Part of a small language model's weights: capped logits.
MLP neurons of a small language model. Each row is named by its layer, matrix (up: input weights) and neuron, and shows model dimensions 144-239. Each number is 500 + 50 x the weight over its row's rms, rounded and kept within 0 to 999. Numbers have three digits each.
After each neuron's rows, "fires on" lists the tokens most often at its 100 highest values on Wikipedia text that the model never trained on.

L4.up290:474463568520480567501511518553516537570459481523542533499508575495614484449465466521482463476546570434552488547501522484602474522506489525483463460549520512462531533465493523505448505601525556478464532470498513503467416566531465445503582504572489478508559531585495470469483441491561541476
fires on: " Fe", " Ga", " Ste", " fe", " Wa"

L4.up175:558505531346396529460561427498433593514495531507621565518476491458517564496534519552546490505546555464531567514565476433443653458513544529525498459472483522463579437567486508471465564500561504517449466586514433512430516544509534511421586610547550518561447581484491523491504492516560506526
fires on: " end", " Ne", "re", " ne", "ho", "ass"

L4.up107:460537456385502472479496464553513574535560499535561554447557468414564570509481504490440542546510546466529348580495405564569490588389474443489378438514502510436462499493454450522455436559441509480452527609520497457535448473479412410555484497553495523495520521520476521410541540536497475519
fires on: "=", "  ", "\n", "\n\n"

L4.up217:510575501496417433483427532478472561478510459482501493470439521459569488505448449489530490554477540468568507518477508485521592461561446486505482478470528534461524506495523564525407399466470545503462516518393578465451435497487498509581564474558602428566500510462516506569530457448448496499
fires on: " Jr", " Co", " inc", " trans", " Inc", " al"

L4.up1020:497557494451557532505496520556488502479516529543497465492455432425519566465534467534543543490566497504546476608443498529597530554521510509535464482497474531486568498470350536471508586481563564505460492508411458493549388459502383468539463545487486506541484549515482483504508499415427527431
fires on: " Jr", "S", "ci", "iv", "oc", "r"

L4.up1011:488462551513462400495528526462615559409546502553558527462450582503526435489407473540493485498551453654462404555384425529502435505534500535478440484489523530468559487493476520488488470514543510535465518428389482514508450487504450381522524538573474503446433485553476484570469480523413561419
fires on: " not", "ly", " to", "t", " dist"

L4.up947:506519538469532464549513432634513528453603552469506393429446582435481425513467462494465452493441353469449420450512486505525536499515511471555481509543494454517463437530539441439492476532493558459447450485473478530418509570506515585509527591588563462525488492530440467504440506487420431442
fires on: "'", " l", " X"

L4.up15:524461520506519476608503442588518498473552468540461539471573524420531503572529472467634454518478462372582441477575528519530434507414511504434490504426432536484426511438539495509406477503455470576437476425485604503504569455492552522542500502471488448582587542591487456571486540531435565484
fires on: "F", " first", " third", "B", " First", " 1st"

L4.up102:526610479444481502551561498502469445534507542510512442394562588513588560522529467484464488506492535532517409456553469529452505491531425546495473505485546442455492515490497448514505531605507493489544529524487442507508451460523479424518493466514442503506507459505515512524481474528538422478
fires on: "\n\n"

L4.up484:432409533455490479530541493624499534554487567408490486451477503506584476476543436469486470483450484407523525553559503395519452490499392522499502524490528484510550458556474575457481528542501536478456522463536469482405393516488493482583396472574538506517458609485454492503495500488547546546
fires on: "e", "que", " He", "fa", "le"

L4.up813:529553540392490396570467418492494496402508476497565447459533488550465491510639540484505523519559504546535510488432366478488474459423483487465500527540539489521534461531538549413492468461521609480581453508529489514427516551535433623530434591550423543543518525493453401521532451499483527484
fires on: " ex", "ca", "E", "ai", "co", " I"

L4.up410:509542535450435573522570551482535444485478530442582518429565468408524434563476482584571530405490509516544430536522506412503424491504465549563499475426547487437401490534590545549535473616493416524521552522569563462596522447616549460499441409479537428474502514480511510500535482501472533526
fires on: " part", " side", " southeast", " northeast", " home", " because"

L4.up954:577567560451527501468438435504485551514486494541580472498454540507618577579560438546466578466422510547499518487465495524544447591513458476532461485515557511528417474571538552508582409496521535446426533546458539545426557508523545504517474662535568465535506491515448482496497507521474458490
fires on: " X", "X", "V", "II", " F"

L4.up507:496535552480478509510551437529497558468416544557549420508580510480513469627569473524425479373474473420490443475545455468560480624492479431511484447519483499550432483561572474530438500570463382475514480519380548458474464476465453535559574445470563468565494434622493568536502540539519443539
fires on: "\"", "'", " about"

L4.up1019:508556434479509507501513572553515553406539561538461451494552529502601515528481542472492544515480421601401428458490453503528473555477497440499506423575460560552344478497496514536400482502427504458480497556498435531435525584543526512486492589519555530582544471517415509428483477445478556546
fires on: "C", "T", "g", "E"

L4.up292:554468517441503435587536569482564446525525488490531541392454535464567521540444495512495424482493507479559358586510543493456585465414471486482517372512511503532595521545462488462507474495525563522478455491444530550459540480482474467528400474502401469521479455561501405582479447529489558365
fires on: " First", " first", " off", "me", " Def", "li"

L4.up148:464473438407533444533425438540558509456434521555536492458539568518490503594503483441486448541460404464531483543526428498631434448458403500445525481478521480511469466589547592561480428572422535486459470621480545512498496569471400493539575564592480495618558456513508482511394512534450453444
fires on: " in", " A", " In", " The", " Is"

L4.up805:512448458434457520515580537470461475469554497545514448485503462509490514557483405571484507503474503475573518566483474459504428550510466557493472491456505479559517523597433648470517515482554553578465502525460464503432548484494502541517488525499592529593489598499583441564480531502430547408
fires on: "bi", " mon", "oc", "ae", "mat", "os"

L4.up1007:574549554462491571472441566544466498531465511425479523521527554445528477476482485446562477508430428609517536576475439389577554464480401560561442322512525625454510476592535563523464491458555530489587627525519517466500450531559425561486560530528463472461544515477465407463495424402519473523
fires on: " County", " a", " is", " Nebraska", " Province", "ska"

L4.up731:559596572489510567493443470438527514430460550375483499546469593428531477515515461454602540412614455547529559410483480504447445472521475408511475409462536552586427456492500517468470538483456577524499506483496549382523565459574553454473485438439608459530490530542452516485535470434448478477
fires on: " St", " st", " s", "S", " Z"

L4.up1017:476528453422509576428511562523492565501495529482503387568514624439481499573485490479407508584514424407561460536417492407516536577523485574584479461467523480509477491585513528464471519525514466421546507545424430461413500428582476435476514464527525533505417496606516452512490463518489537493
fires on: ".", " Cle", " Ne", " Hy", " hy", " Le"

L4.up169:489519453454522517428468579468510500427565571534528522556520424427540548470489467592490470499444459596533497499540533417512546539557457526567452487545497492496514511549470455472469556491551471583462469445438535550503448544576547500617512461543439430479503520447409460504537543525450584574
fires on: ";", "mar", "ma"

L4.up136:505443589516495449441495564418492567480457511505521405421536475484515417510499486554521445399519481516628437469449445543594490510433510496480463510550493444536563415492457582429452476558487503484514538586510509553419469458568457513569456503513523524476564502536517437552496391491496520499
fires on: "0", "7", "2", "9", "1", " m"

L4.up665:523512429443491517442545505494523554466630565567572495468465516518541502519479536483477469431533489442583507544538363361472504560455551534492505485503406564521601435568483433483458471468529568447432462547531500503495435508520486524521439528517479507541508574524555551518509446489467547403
fires on: " di", " E", " e", "di", "E", ";"

L4.up624:468541419469503478510487500603461572496522566455526523464527536538530490542501500467462475564572435563493481466497496489586425423520456427478423566499545580498468560507467538497380375442532558452428576517433480501465449583527486512465599529442492439587471509512535474525497574530378521475
fires on: "-", " von", " Van", " de", "'", " van"

L4.up248:480478538427497506556568607506558523521501574532563502457467551431500477512498472528475434529477429452510398522466426476498494544523422562538442458525540438503421492467512499497514498480483518479494537493482547499523457433615433454484575496630545492520529440486509536450466580560464482567
fires on: " as", " the", "\n\n", " Website", "See", " Turnout"